config.yaml
n_layer: 8
d_model: 256
n_head: 6
n_kv_head: 6
head_dim: 64
d_mlp: 1024
vocab_size: 8192
activation: "geglu"
norm: "rmsnorm"
norm_place: "peri"
norm_eps: 1e-06
positions: "rope"
rope_base: 81900.0
rope_fraction: 1.0
qk_norm: false
attn_scale: 0.125
bias: "none"
tie_embeddings: true
parallel_block: false
extras: ["capped logits"]
init: "uniform"
init_std_qkv: 0.0252
init_std_o: 0.00514
init_std_up: 0.0252
init_std_down: 0.00315
init_out_by_depth: true
optimizer: "adam_variant"
lr: 0.00122
beta1: 0.9
beta2: 0.95
weight_decay: 0.23
lr_head: 0.0117
grad_clip: 0.5
warmup_steps: 217
schedule: "wsd"
decay_fraction: 1.0
decay_shape: "pow"
final_lr_fraction: 0.1
batch_tokens: 131072
seq_len: 512
doc_mask: true
train_tokens: 868100000
steps: 6624
dataset: "wikipedia_en"
MLP neurons of a small language model. Each row is named by its layer, matrix (gate and up: input weights) and neuron, and shows model dimensions 0-127. Each number is 500 + 50 x the weight over its row's rms, rounded and kept within 0 to 999. Numbers have three digits each. A neuron's up and down rows have the sign that makes its largest values positive.
A block is one neuron, or neurons of one layer that tend to fire together. After each block is what it responds to, as a language model described it from the Wikipedia text at the highest values.

L4.gate11:455467507591520549512584456477395547489471442502536544497546582440627479557522506434415466500484535450437565503444472498577497546528438456512585395562386399512412575494537521523503483543533455494484509421490482485526466529460453484447462456572515421539518470450585549541386488497516446440490583457538544453425508462532373532463521585499441484464539522504547576443483477448552490582475
L4.up11:481402490494474534501485556452436487549506487441420551484490566475378482527495548464523528563517548484478523616490474517576438491548541641544479551539469563605502538493525530440498472509465624511567636542453475466529429438561496435371453574472517485452442499377487522487575542460514405510467578575440435473534595569444458442485541473511570459523455597409413463425527484421438531579425
L4.gate66:520663504510479524543474468473528437543462416466586489461500569547498537465510463498578629541626538571458482394452485527537432509546533574514454426521491464465530464487454506466496486451539436373589537486446475571474452536454589514567521487477617507503574517461560498481416566395540568490445598525513452470465505509453501535526433452530437502524470575464505537445479561495556421514515
L4.up66:497457440527477503559473593442537535546532520422489561442518520506469441519470493527555470577546511581414416531461493590505533450568508451480376575471500514439501559465463511533482395516543443636429492413562442446506482564594625500510427494429464468510454451541472472504523490423586477519495389477523473404588487474488470530489453498493368558494518520433529472495570525542441483543506
L4.gate113:389458516502470513505572540568461592509532519446607566483500573522504523392514472505551452529533526484481510411518441511502474426515602477566391601577571485589451524625519433573512559551503535513445529538426430488487480388496504613540476489481496434564474509433550530506532481540588484480506448446557499513408510454543515478577567548466448497516436488354409526494498555454458491469515
L4.up113:559408535448500476570533591532483461583550504497545602447415599539564566454458456546473495484440583474457532497533447529547597402556510466570442437478518453480429608525488567449455437586511417487615500452490587483362579552462499441570506529407527519490502524489456514454459550524454542455526495462489568465517518521472468533496508542533487489550463509414525521466473521459469525405470
L4.gate122:494554477550544482514476491563487475522569416498385526556518523455539616495586459453520527562510581492570458517517487496543466436548453468461498539585531500445454524466514507516432485550544484565493644501432502523548596467455492550540506550478452495530515510413550478518459431456510573515500432437580433577502550591510506394456581564541482449414578448538390518526510422396505441481572
L4.up122:396462574505515527524512568488584536554515518429546449460522548524546547560353449563453500542525484480462423503503433582423420500463480535530520529501479498512490591469480562598575627445488526458450566457568434504578486568482461512459520480489455429564474569516544431388469479490482553447521498515504421534558560446551454468606505514440388438564537557475492458476494449500547445618489
L4.gate128:479511534502489507540499576553547453506534461401573528458517499568440555562470544413471473563505471481525509466410402507471395448493532452535430483566437417422442436516500495546475467522417516428517467468448561548525547550418513514402497490517496459452498366519545483523541463568574536506465524461518452588392561555472499564550438508506604453415386501533561495479569488467477477483529
L4.up128:597530514545500529514484573445568515541482547469517514422478581488546526595456555506459594437487472507587395478461504594488508455524528500485448463556529559530440394476414465498528531466531534420502511507467452517526467410469576457594400420545531505537482408525513536556513595462450476524487481473501539575555552522476473511553476493507537445439461524555473566519523497421430511492502
L4.gate135:519513464462530484454519568415551444403513503474604556517480602449383466501499457506556505509495504402486464520564380575465487522470503585576528507552456495503534504510486411487571535550497462485508399542401445510457502495427479481479600521505515422527606430543497563474504392395439529522571477512584480391534499492483520588524516480498431456477465595475556510617477566526542536431396
L4.up135:465583526474427514483489470483479495496526474376520508572511521444530542478443493561469507406474525483491569503391518536570507467560485528587560418491484545472521495604517519566408689533483451468500544402488485484569498549533410425445465500544545530480487414455495509516505469439512480481463479510534507483504503489536381489576488569506540509475487567461465517506467562521460504584506
L4.gate231:472510509585495563451533426430449561426473470501568514473369486500474542485608536549503582489526451478583509428537416553545449479639520453489525441543525506534480521531452430508508544481455450557590449460481536433423460571557424538567543442559494570486509552529570493533510541543476549511497494547503465591489399478507481577529446529533473551511458419533482510514439463456495488488498
L4.up231:459473486449380513493465460453558395523554526531440650464536546519460568469569472421417558559541458460506497452481513500487445454528565428531571549555529438597527579525531424442497422580512457538575518570451506597487438567535542477494567536560566532524476408410579583530476417508521496477557525432475488525405488574516551508506535528562473453547439533490467461478420415470515452421455
L4.gate318:528533538585451485507559427470429544521460534470497447567435500504498396471523408640493526469441513506513464520601470408579491654708508441474524512456480388485404484538511566462538456489480448497425417569505453600486511498505531493523594564423554458505480544461392493488445403493455599420462417487515522535468477543478453486560572488524485613451517491473480490520543471457429542445485
L4.up318:442443500438528536597478506438491469541454465469486532440499513491525443452450517517423523556510476472526453426541423506520423578593568544474560516470485593614535543396548536426496501512439522532543570586545472476448549538525444565450613473579549516481572537480416499459448493496549484517651461542513515502449520513471524497458450506541479516425485458511466571467438589495425513587467
L4.gate364:463502477509534463507527523482458554568506471524518626460592531492463560598545447478529559529466530554517551568507485489485468500504565537565481523431546487504428466519451533459528536413496543453576601490479535514456492478513492582536436479492648489497446574523678577556534613380482491479421519495489439554448463523554520574556551566488506436497525451434481548533519545414471447479510
L4.up364:641594560489495490452511493511483488564433481533403361574590576468473475586543498481475513461420507440575524475496542563527450478528489544476520538423501466591496545512384463481536539541501527510485541437431459383543404447585515514451485459426512414462408545397469467628600440529477441612527503521463471516567411532514503443585532600538485454536541498478438555506462524508494470570477
L4.gate420:469579556487497411466510616451387495478529489433605556554449548549541507574479445477621571509547404421446515505451536519463480479483508554523478482438441483531469487487549592462523583488527525391496533477527434577521460488501453536450450519499550480486616583549504449552511501499578513495471510468602470501462547496603519577509531481492439419527435474552473520519514477402512567476492
L4.up420:452580495402448591510515556423506537508464464520468445514479588470497413467580599466484566450611493561562474465542547521448411439578578584554541504520487514521529505506570531440458596430521513531530501544502503488509492554452466508472475464463520593528479535497469474497471520447470516441405551538582482464394390468527473546624409419519562478443530447550544460546483411471403507509477
L4.gate564:506558513593419577625496595533505430504525529521526535587560466416511473537509518504486538555609535462531432468518646545554386457462563450542546499405406478580414530527508456381542490496498379494398580467500515464520568435528499521526498564461513434504513489459433563525541520545515484504596540454536456482499491478497474442504594449486494514480458525550603523435463549562512536488537
L4.up564:597516524459485562400587448501485545484505565467380479546531522487506583449414411482519512500474519479454377519515406505543543497466382512539605468487512376545520450477544479455475574504563559471367460515542514524520502449564564492481515520499511470527460472497542475589442493594491527498542562406492459482551443430519505450548558469503561585468508493534490468507479488500553574467552
L4.gate581:470508540632514593598420553524512490437501551584520473490540469481540428519550417630451523522571484508514484435494423567548473486536518560503523452471531536555450494508508462428467520463507538481453513456471418528478503492489517439493573398556478490555493443524503592445442493535540577531507461534542522457607514574480434404632488524521538565489463396452518597473541554490437516444534
L4.up581:482559419444496487480510473442521423539467493596557430497501516501491475481503514482506498493564410440405486462487443521504487479569548430499631481482547571479464577522523510589415533438585438457484473454435509460372441578568515350427457517538498542534467507440463488568469512538514501512501565432436515498501422592525543558526448452484494501478502529474456540474411513478443484516648
L4.gate618:538533524470540582561568510459390527446467540521610558499530488419495543549466432501530552482469504448514593511491476520510456453545559518528558475441487510552500489459515590484454474436381512496508603389513569500455507527533517455504517475480429414492455480522548566570524473503509538461524598447589542627469549460545537500506485480422515429500440555506495500408538438526462515533522
L4.up618:526501469454366516527463523438576437463475590521541468498474584500541417520530516490431467458444575465513526504435575517479532484532537475472584537566426525490460545468433553517451500472436494536429453593468419560539543513541356477447494488601478553510539452474502580462437401489422449485563507563532528508499435455464475473611475463487400543501519563482486579470410402553490484525480
L4.gate753:375537530430509486453530478428424474573490436434495559557579466503417520486538510612527580434491577477658555515516497543523426538490518474476379508488537491454490512442495495459471509497516426453527532544484493541552439478520434487522468504453627499426517529416458506468494432519452590507437509503595422485476428542489510473473550516430464480520495524468544440505551548419442464391619
L4.up753:480424481407563431484556491570523481426532505465585491440515497553521514475394515485487513498494517515498453454488479392513409542494497610534569516454444465430471478434507478464440430529424453469529459453523572480502483536595478560454484391440355412443587471550474506442512500463549503523558531447405450548520460547542493452532437442444561500520465460433450538533534470521497449494469
L4.gate755:539461462500450564486555581477536517461522457484459523498497509470470355566422459490485525428518456468586502517494477581503506484548411524433544514589546435503495593466450533485516571490475555445476579466569444536380427484546440506468524488463473527502457553545520564539567523559571467542499567515515487486530458541566499437428481454556468472537461491388528493490438622585516555507575
L4.up755:516494527470450628540463532514535536558508508530395548519537547445489514537498462527460484447513621565452523499435498537569455427489569505522498472530445438503553469488432466516499483468433463404515528592409427505448551448457460498573538445541513446378508495446534467491540451494494435500620449501526393452535475509593487532571542523462526491535468617479467534500493528456479497440612
L4.gate944:449415496494469488536508529548479546388490567582447560476529564521452518533555448529450525543548458488558550545528459469508486451474471414495544445530459553497499456514552502485458473521516464471539510500459484489529505553592479571483482509499546463526585534482530476521449488531596471468448478544419501486483450498474504540570490577508566479546478468589455458522468386588431479444491
L4.up944:513473457559555517497409531492527524490483402520462621441445577472507502609457563424494488553529511556475381487399470515538609461478525530462534490508543480547418462444572542577556538462586560487493443515596490500561500587524516514522534490476578523503478481491548575542493450544512538519437483494551408573420409520611486491500491570464603444531445443564504482464487415542547521450496
First three digits of a four-digit year like 199, 200, 198, 164, usually after in, during or an opening bracket, as in in 1996 or during 1998–2003.

L2.gate919:428526612527472545544617487408402532546482462632507588502460548533474576502494480550439518440447491475529589564545506541580455425586472423449574476653585464538503522550483592444533569484515443521587532520579501484466462613493517546498428485561530475562524497438503462460521504497615539482566555495544534574503566488576450409486530570516402503482530547591427544466514535534541599485525
L2.up919:566464472554464548544481480500385491356547491576511505561487510536576439499465438507500535576560556548509549508572449411447500546584503443563400463482498476542482517495546456526476644470515558427453422551499444521492532485467453609546442416397539441593482444539541547471509565532463489445402450516476523546475421621501466527515640479566512427489467505454477489529571504516459474490470
The leading three-digit piece of a year after "in" or a date comma (199, 200, 196), plus decimal points in score tables and places after "in".

L4.gate60:546486492596536457567477434523417587513523544522487546400584537399469442458512406507508414483453530373486530482531363489476503452490486526459599524442442528470508549475504570568531517524523516463538544429507449534512419500453486555450502512556560491594498514490477475446460444457547461508515513513573561439500496402506479547506382472457499527546471522535500503514490511582521428547465
L4.up60:447615477497580380563584463495519479444527464611578491490521555460519497513546495434520460443528533526523505504562557413508442555482461452427465514471558554451547512576567557516558527567424494501488501544520498480511538495388433429523538434430488458519544402494413566593443510477561448598438456551484437573532437527550391576517542529531529549423512541500521541541512475550502354510497
L4.gate74:474542528506447447558508508515428465431470493634561456431564569447476530533525531454538558492473501426505532478474560451557494487496449492448569541513591471564443597539504533494511491433505420427528530546520599464478514473489510574470496523471521469540521471489415522496484521450473531524594534535499447449553528574480484573520453540453454448417525474514515491550533572438538470551573
L4.up74:488575527574600524544510477427526525503600468544571461498513568506511470478475550544398455502505462449516501470545418478464462442461441391497610471481497480499530510449538483574491525417523546517629467525546502577435583465482545529433503407386521488504631477500470377536489515449500469552514534491539399497561437466434468571427456547518497453492465477454442467473536492391549517568480
L4.gate139:375512511526439428501430489451506478549555542511521487574511478440378532567471522400578519445579594487521554507551517561425530442512623474510453358457451454526570560429520522398548521455570550375479530475511485509461524520381518496481541519482536454614489494492545522504485508449557550440490605448517485479552449455522564444557527568432549530493460457538433513466482549365455568408557
L4.up139:505523470417502582479503542488479519560562453542545548594499420494464600618578338515504409517455522453514519545623522495393542487509445486502386491432543531418389543488558482480524598534588511474525474397502507471401533507594494514563438502556531501535559526497511469491513527501521545457502427451406501499547484564487508458460464583549593504443482588480461442467531473541441466488518
L4.gate147:519454521532412453555506546563495491467525542499482464504435538490480513596522514448543519662504504473556503453468515521544531516629463505483519486564434551496418524545504451439490406550571529488440493471389568524524596523435481515517578473450495553474524562501488469581530502438584507494421488531394487561577528564449458461534456418605525557434500444560506447466577480517568466565512
L4.up147:474479583481478448466457471481431416515506489452484441474538530542450500521541517483555474630538494485552399532452524571549495549550491544390464572500501485444436506529464490455509420498577590454513442452474502552577525530464556655457520531443405503504503572438531489490593494525610486568492411571467408534474519483552440385570489392578487540478450464467510444535522513491501481538474
L4.gate205:571575523555425498450447484466457550480562533529550552441554506452572409591487524488516506517494433450595682439540517453485538500457449513560561496476449550548485516558520472465504492519533464402482453482501531430530478527504405551535507408502494440475607512481533430547361483489596491488473479515531478464515478412517552552440464512544499445459533571516529472475655471512483558536409
L4.up205:485591500561486489398497497461408525522530444487522531476538449446486474540601558441465520602554539456526503490492472416498438416550484467511564551522431486417416485553499530497426430518528509549516492507552467453516608563583500496516521470513507525521478531433458555513517445434451448526567428476594412477526499498549538433539387455529563596438494578434576475455506470513506496487526
L4.gate591:473457424614505447490475590458489414481561507452532558513489525483432639485550424535482502536503532497500484470533509506467489454487573572539533497407525432471548473547547443444460631409593529481459522506459564488542528523471423580596434559542511505496540504534540480569479491474462602536517484445562459508414573547554451512519528468540465532435567537482508581529602561460455462467524
L4.up591:435585478524470375474545512431477519446524478540488544493470506472504480542564404457502559500552480424500512444586534511518510574491430567427452506501516462452489536451523463521530450479468430501419554566466549467503378473469539360507472536514595523444527519532478400483436480506497525379445478447531505459563545523495451478479560498501513387542530529488519597518535487461570513478502
L4.gate701:512536545431496443467441482484453567461554547541572482468593502471468531557581472428520526565497431395501493464514526499476604510496576496476458497530519506527568466428544509459481534582459440473488448481514526466442555545496512577462571492534525447611598529496460530460556502510519435438534497455456465531488448408489473520480551522530444481519426455483545514425657524539567457490540
L4.up701:428538551422473528488526467476500533555503458623620526466524512469525496419652453412552484498481509377583533607510399517526541509506563478468511523505504478603464546517566398477456525447487511483507524628514538586477580517518445563467522536536568610491489536480417443450492542528532495482537500490433463489534477569393497429539518620615492484462443473475464407513478532564492502553541
L4.gate752:541528532574541560449478467486511460497484504460541555363480477443534539536479503481574541523579479550455581490525537531518538489487494485509534533463560385411450384517492623448521549562446495390469501454520557522492444497490485515418509466474437439542539531503527480507505482503482574512532540553517496521506540504521442439543455583390566481550465553487484563498468521465577549499527
L4.up752:437523477422432510499532539488609467545463513478448508519525535455540502572472438531460518470519468532399467484526565495520437486527459462441506507385589490474462458473592424537547603482452427591407524491485519439524472465566390496419534479493504413454524488517486675492467368499420466488521539446611535582589525556433539560484485548487533526483552500465495489510472453490529495460541
L4.gate757:497516509490522426443531479613530527549498431458576491483530470426515522550518539570627511511506509476593506437541504536439461526525444458520564455486431462477476503500482571460468431478556559482547559543462565463497508484368491539466404414561523446613492593412553444520520543498572505566417525485453524522546521411479443562533531435514501451405477464486505486524591614408573487532504
L4.up757:606501446522486501521525520443467502503455540453485498342499487576433473556450436430494528537511492424534495483452550472452484544453442544445558558497440413516442449580544516536577538438485482582433456475489505475552541468492490447516480495558511395482519421564530483500585559516497545483542414545458502405484404528558461476406507510516556527517527475525515466588576496438431433536541
L4.gate816:642473492421490515492490492533418460518515517493532416432439514507461526508596565560528587481495558390501474446503455430443468501477559502459458474450478593566534656571540479422404550530518490457507493454520526605518469569409528381507566485530503447475486511497547488560447549486561466570476574539573555558485467507519432611529492444413525438541490432517505604572509520501429430486511
L4.up816:503435478439516508444552468537472533385535449616475366461585611457471536630498530515543484436496607531510565509507489449476554591460590574439487516421473520463533486486528433495491383530434450460461486549525493532536504545503433437407458496494451507508560514528446493552505507422528409538491469566521515522474485469436537543483449501420491545477584508564468575536551549465425381491379
L4.gate842:560569522506613462357446573484531476510460555585535557498483503502540471490505480558542455442548474557452469537620503568476517494494500564561431461456523484379551449448386515507488475442482537405429489510568527560518460412510528552494537426442539471563474566481535523493490535462485564495555609425478475428497602483453483456577469575434488520431551439524513515479521484545471449475489
L4.up842:601565476519518519486462550586463518518476406441508495528544616530525524468556514585508438542536417538524548511505555581455358503487550500544551476425428532530547472447400470515555523485523595459487540475442466485532615487536505552408456530519472427549535567499551530499475459376466587535530495549484488520536570440498446544578570497543488532499559531501533532436473560531514511470443
L4.gate873:528504533548521490472529446515428541451555423495486529467462465500519528418513492502456472473550515472573584465522497503461489418493527542547519486651455423490502618554602573485487535537423526324449493462480530452529453478460519562525560554412526486514517480483485382454402485436502508519442545476526586442532516456588499433355472526478520434492414449444499564501491436518553481510525
L4.up873:490513455474529424483564566494512511456483443530417404466532497606480465558538467515488392502568426496495561392595531402500516494428511476440591557555517527456507504511643574520519462524454502508467513568598483500499543545498533472459409523458481569580507406600529439474477500538465496453479485479480517559454540533478601551523531429549521526511437509576412437495591458530550501473489
L4.gate880:567534513479412514501447521456498520478529475479639571507522485432474527560544464482633527537495592505484590511508443512460413470472565486490466514504549465477505495511455556408490488524516481353498441528495481464550452492407541490469500523501470431536568518586510572470428455517475490474556492494459559620378514458444465519500469483462515473532517370517486558545513498379532418515494
L4.up880:493481515498497448462402479330422470472440522494589465532484471565559473530504513534573546543407586495463473562554434472529571559541542621438635507523514437493522507502476430500532443481505505498476467533325497465573434454539540473527522513527503404507564541532481489457498548467585533390475489445505504480427483491443541511442499531463446464568535509410489525548492544474475475475531
L4.gate886:553563456623484493488495501450534505501465454530584534408532536536371587566524469459504479511546517443496548536505467556564645465423479515479454543426561463541405507476503496489394495463603473496558509495547562532505472430494575532496428480541481385514469443551384524480497656458581479467486522502496440464558504507489461556405484485483479492443521541445515496516403453534555397534488
L4.up886:532520528540422490487532407550496594523553479509515574373547595500528429421503567487442479474457521518485503502442530409509503551471472580516465605568476409580517507412536484496489431435489566441402566428550547493561555503486525439488525494406558523514581522613386588492554448460500569522513471523504419400588533491489428537437553514496459498522457457547494528407478498472549514548436
L4.gate961:545532490560453542450454507532446460520470452512490474476450472522531500488586515518505500453510448548490491537521488468406497483568529463532529412546525532470541496474546608525437502465374454507541545552560577512460370575434505554449509492492424472572508512529457465475489453517507542498554481469443471448405527548473398544522526468489489467520446423544480528482523493474436568562446
L4.up961:452543460514474450503542515499483486522493447479580571443510468490479457494525575465485548507422413514484490491471435445455507449481467492474547539407497489465517433572511422513445572506492561570447515576533470531503455509506425570457438518483501444552482430451470472546622523423550536504433427528397554538428465428491477482560390573487426592556561527504515542434443490398447418566532
L4.gate964:522499451448488585582514501536519447521516519522604578478523483492533493548540492468519545496524583478565542562556468485524510576464525491596477497403510523470591518415466437425471493518476453479446431487572494655487535496600521532526553492518484467476617565583464524402499516547574521493542471485433499491519461464540409600450434552505482498457562428485510460519494503482506457566505
L4.up964:409523467524508417511499431502514494518570498510554600560565462612429560532574430580529507461573588508505442398602517501503457576501404542494432477555481510555501574528463417489474549478500525467538618558517492507437543490376492481500464497540606412574491468525529454503527445507503523505508444441522439417514465469581476539392329430476444463454454499442507472527503508440480512494474
Opening quotation marks or parentheses that begin a title or name, mostly song titles in track-list tables, e.g. "Lose Your Head" and (County of Norfolk).

L3.gate202:506556467539553548510499513530469525607525467551523489602432522350527645493507503539528559461581546475529581490539506551460483451438519629500427590515478562414449421456554526590462463473489450415517496578395448471519481544461506540467546477456546541511610526535571518484493443499425455521572424409467439596499545513488540513510501565502537451466443435473471407453588518491506393531443
L3.up202:492528462487542638435508470464496518579544443494431441443519462456448475532576534534527563558556456408511447460498474550555519529395541466557414525437506454376521368426511507580522462563546483407500437436484452455550484534484564469524479550486604466566511379449556528588534533401496381561484479516450489534516415495575494625522488481477620450472451442427485470577465461455483436569462
L3.gate314:599507473558485530460512536560461478453468527523470488323558564434359550541585358469567554556528524476500561400502494511505545527526568595408523560568484530432469524569559488563562487496456526489514407485451535486473425527469472529561526466449391460549551562396504522581494474465550487475462470440529473634479518467519422495503439509436571495567554456482549538572508577424556495556515
L3.up314:527475442462488564535491426482500498495462507518434496436501464417447576556468442493539567472464524344520553431414459495529463562457483440385537498493479523496579432505478502552520438558521540501394529631446481489478531465546511500636534541561572361492495516424579520493520474492547542511580516477525491425490494432513518509456523531455527431487510447434424554526511485555513575451531
L3.gate335:462530487405441619426403467451501531486507523561585565450518627475549543522469533484487545533470489499482581518437460483516483547575563533519472518494448496525572512488475480436565502494504487543512494512564520557481587529482412556430424489461582516508616580492586543501404461560520569485415480531516527494488481466510509512519508471452449425500419482516500518556414458556434441417458
L3.up335:507513563507598497504516507419534457561468502335518490445574530550509446576468438480366505467565425553441455581529498542445543519493577516520528416477482438470490435408478578536543495483487575478612533527504531459531510590531591483516576499456484467583481489492457631516551477554551421531512524527491517470536596337507534430538553528506517510509564565544560454371605478468501538492534
L3.gate374:555485560529434525501534489510533495605444517536554524479553625436457414582448402400466479583438581438554552526457466527479403435566409441490482496417446390544467535411482581592403528386528477569457584407447511462512472549500540534508469437510564507532446492419509533459543532458503516515483484582478406549497443584500456527551592485474523469518496515447538540435571484420500496523534
L3.up374:515553528542652474613523498460533476563533455519463517507464501520450575530485586476591543492549510511516433521494551606532467472475549536438384471504498559534464507512565484511446521502478459412550509511511455459445436448488421567586578469385455380480502517431508495552406471497519526542564500478587420481516505435569499537494494536385486548444454482624520535459502490515543483558454
Three-digit opening piece of a 20th/21st-century year, such as 199, 198, 201, mostly in lists, tables and date ranges after a dash, pipe or parenthesis.

L3.gate414:540591540476537415523605529485531534501477525528543524482590561422476469528514452381410489546543477398546508564592423450528551439528560480546545484526465474522398532457484510520452514529401577469478473500556476545482449536455478428502479498493569453610514514445472431387510505481520488498460463535433515556514439515529490507614445548500519555493500422412422528527544405504529503588501
L3.up414:448546556507534488448561477474547532539541483475544569424503528534560445529550443488518576556541450428527528542520514501535556595537383443410565506424581552419502507426537574490551509558506489500485426468426516555481498454458450551534457450577589537565506504550532517591522441478475511419571532605503418368544480452458533511470506509468526450435508466436490491485536587447536532450598
L3.gate499:484537504462540554460589497540612535464486495415459532566523515520386528503507436501414435535564542561584545409546480467514502454490501521400516504541424565435485545595561508418451417514479489510476414565532519445523539439532469569537541496490480413565540504560497514505442564445565478387483463467528480495437562474651512571543518510598456436509504520590594516393438542533555533457428
L3.up499:564459498510503457617603445546463477490530452520472496480547540436571411547578601468553513473554434496429433547475420479581486550525627492526539556476457472481566542525513470493417564448484483432614406456418539509534522524481454523352509519541539537516437474569528534514486538467514534522406452473505451474450557472535462558465513438459508395544480521488545488469447518514503460555474
L3.gate916:582465502491493469489514432604587464484567588499584477498476493433521489535534476534367419516435509478464442451449517441479432590397524461479556445477445507490509486548482457413543509544539508534566496468482483568397504513539415560445487493539561489496598474506442524591354481491503555346463530516459580488566430472520480554545512501575506444553544493473533549544588530590503481477553
L3.up916:581445465426573461491465385568430471466528496433503466571466499439499467521569469434581417443565504509478481442544474476460451481506488598455575538473544511472498459485533562487441487499534485474430439507453510383487553493519533544467563518618527504567453449476543557470441463582575419436490522422495381558509579442593518506388523486467557539426543539582537409493562444501477434636578
L3.gate976:545530455542521560558467562477507504399509576515560496562664496441500526406589440517516508450430554405449470570484495458611565472475561502433473537525415551546433628443484491565483535416428542490526464493458544496487581432442474525442538492504453457451517512578426561436538467557499460479539501542459453489492495487531478598435530498491442457459481523505474524465563540444486566542469
L3.up976:493584519516539525530498473518522510535580471499540491426435596468507465476600533529597428582609394458514582483559415460380519563541533445503475449433445478559577507536525496505442530517474505486438419520577438513427467505516437537501481534443545564559493469514524455494568595528478536408549435535515471449528436463501463494445535445529469491483496463512452508336467495525515473576533
Opening quotation marks that begin a song, single or other work title, mostly in music articles, such as "The Last Waltz" or "Sex Cymbal"; weaker on "to", "i", "/" in other contexts.

L2.gate120:399511510460484391431452473540526461584613467452547524480433455529557416488480469507480530559511592468460468553593542521552463553566469535566564448505448461498478463431431412443549518541532511479465480493537406468563519482523572426420446436415453540449600569439541472423588452537537556510469467520424499521492450578450546488472505531541473515490487473490473468598490430535466445433444
L2.up120:436393442483535495520529477403485512406525515487474515515567576468523421521479506549474592537527592524528461566558411495583503492431446600560450611460589600501508493426502460609548520497557417559550422460548534441525527450461513481603529536428559531536422518513465594557505504464453488529571499546489473430623497496444506513393451558531488453603499551560382571561510496497426536460528
Forms of "be" and linking verbs (was, were, been, is, became, remained) right after a subject or auxiliary, often starting a passive, e.g. "was born", "has been assigned".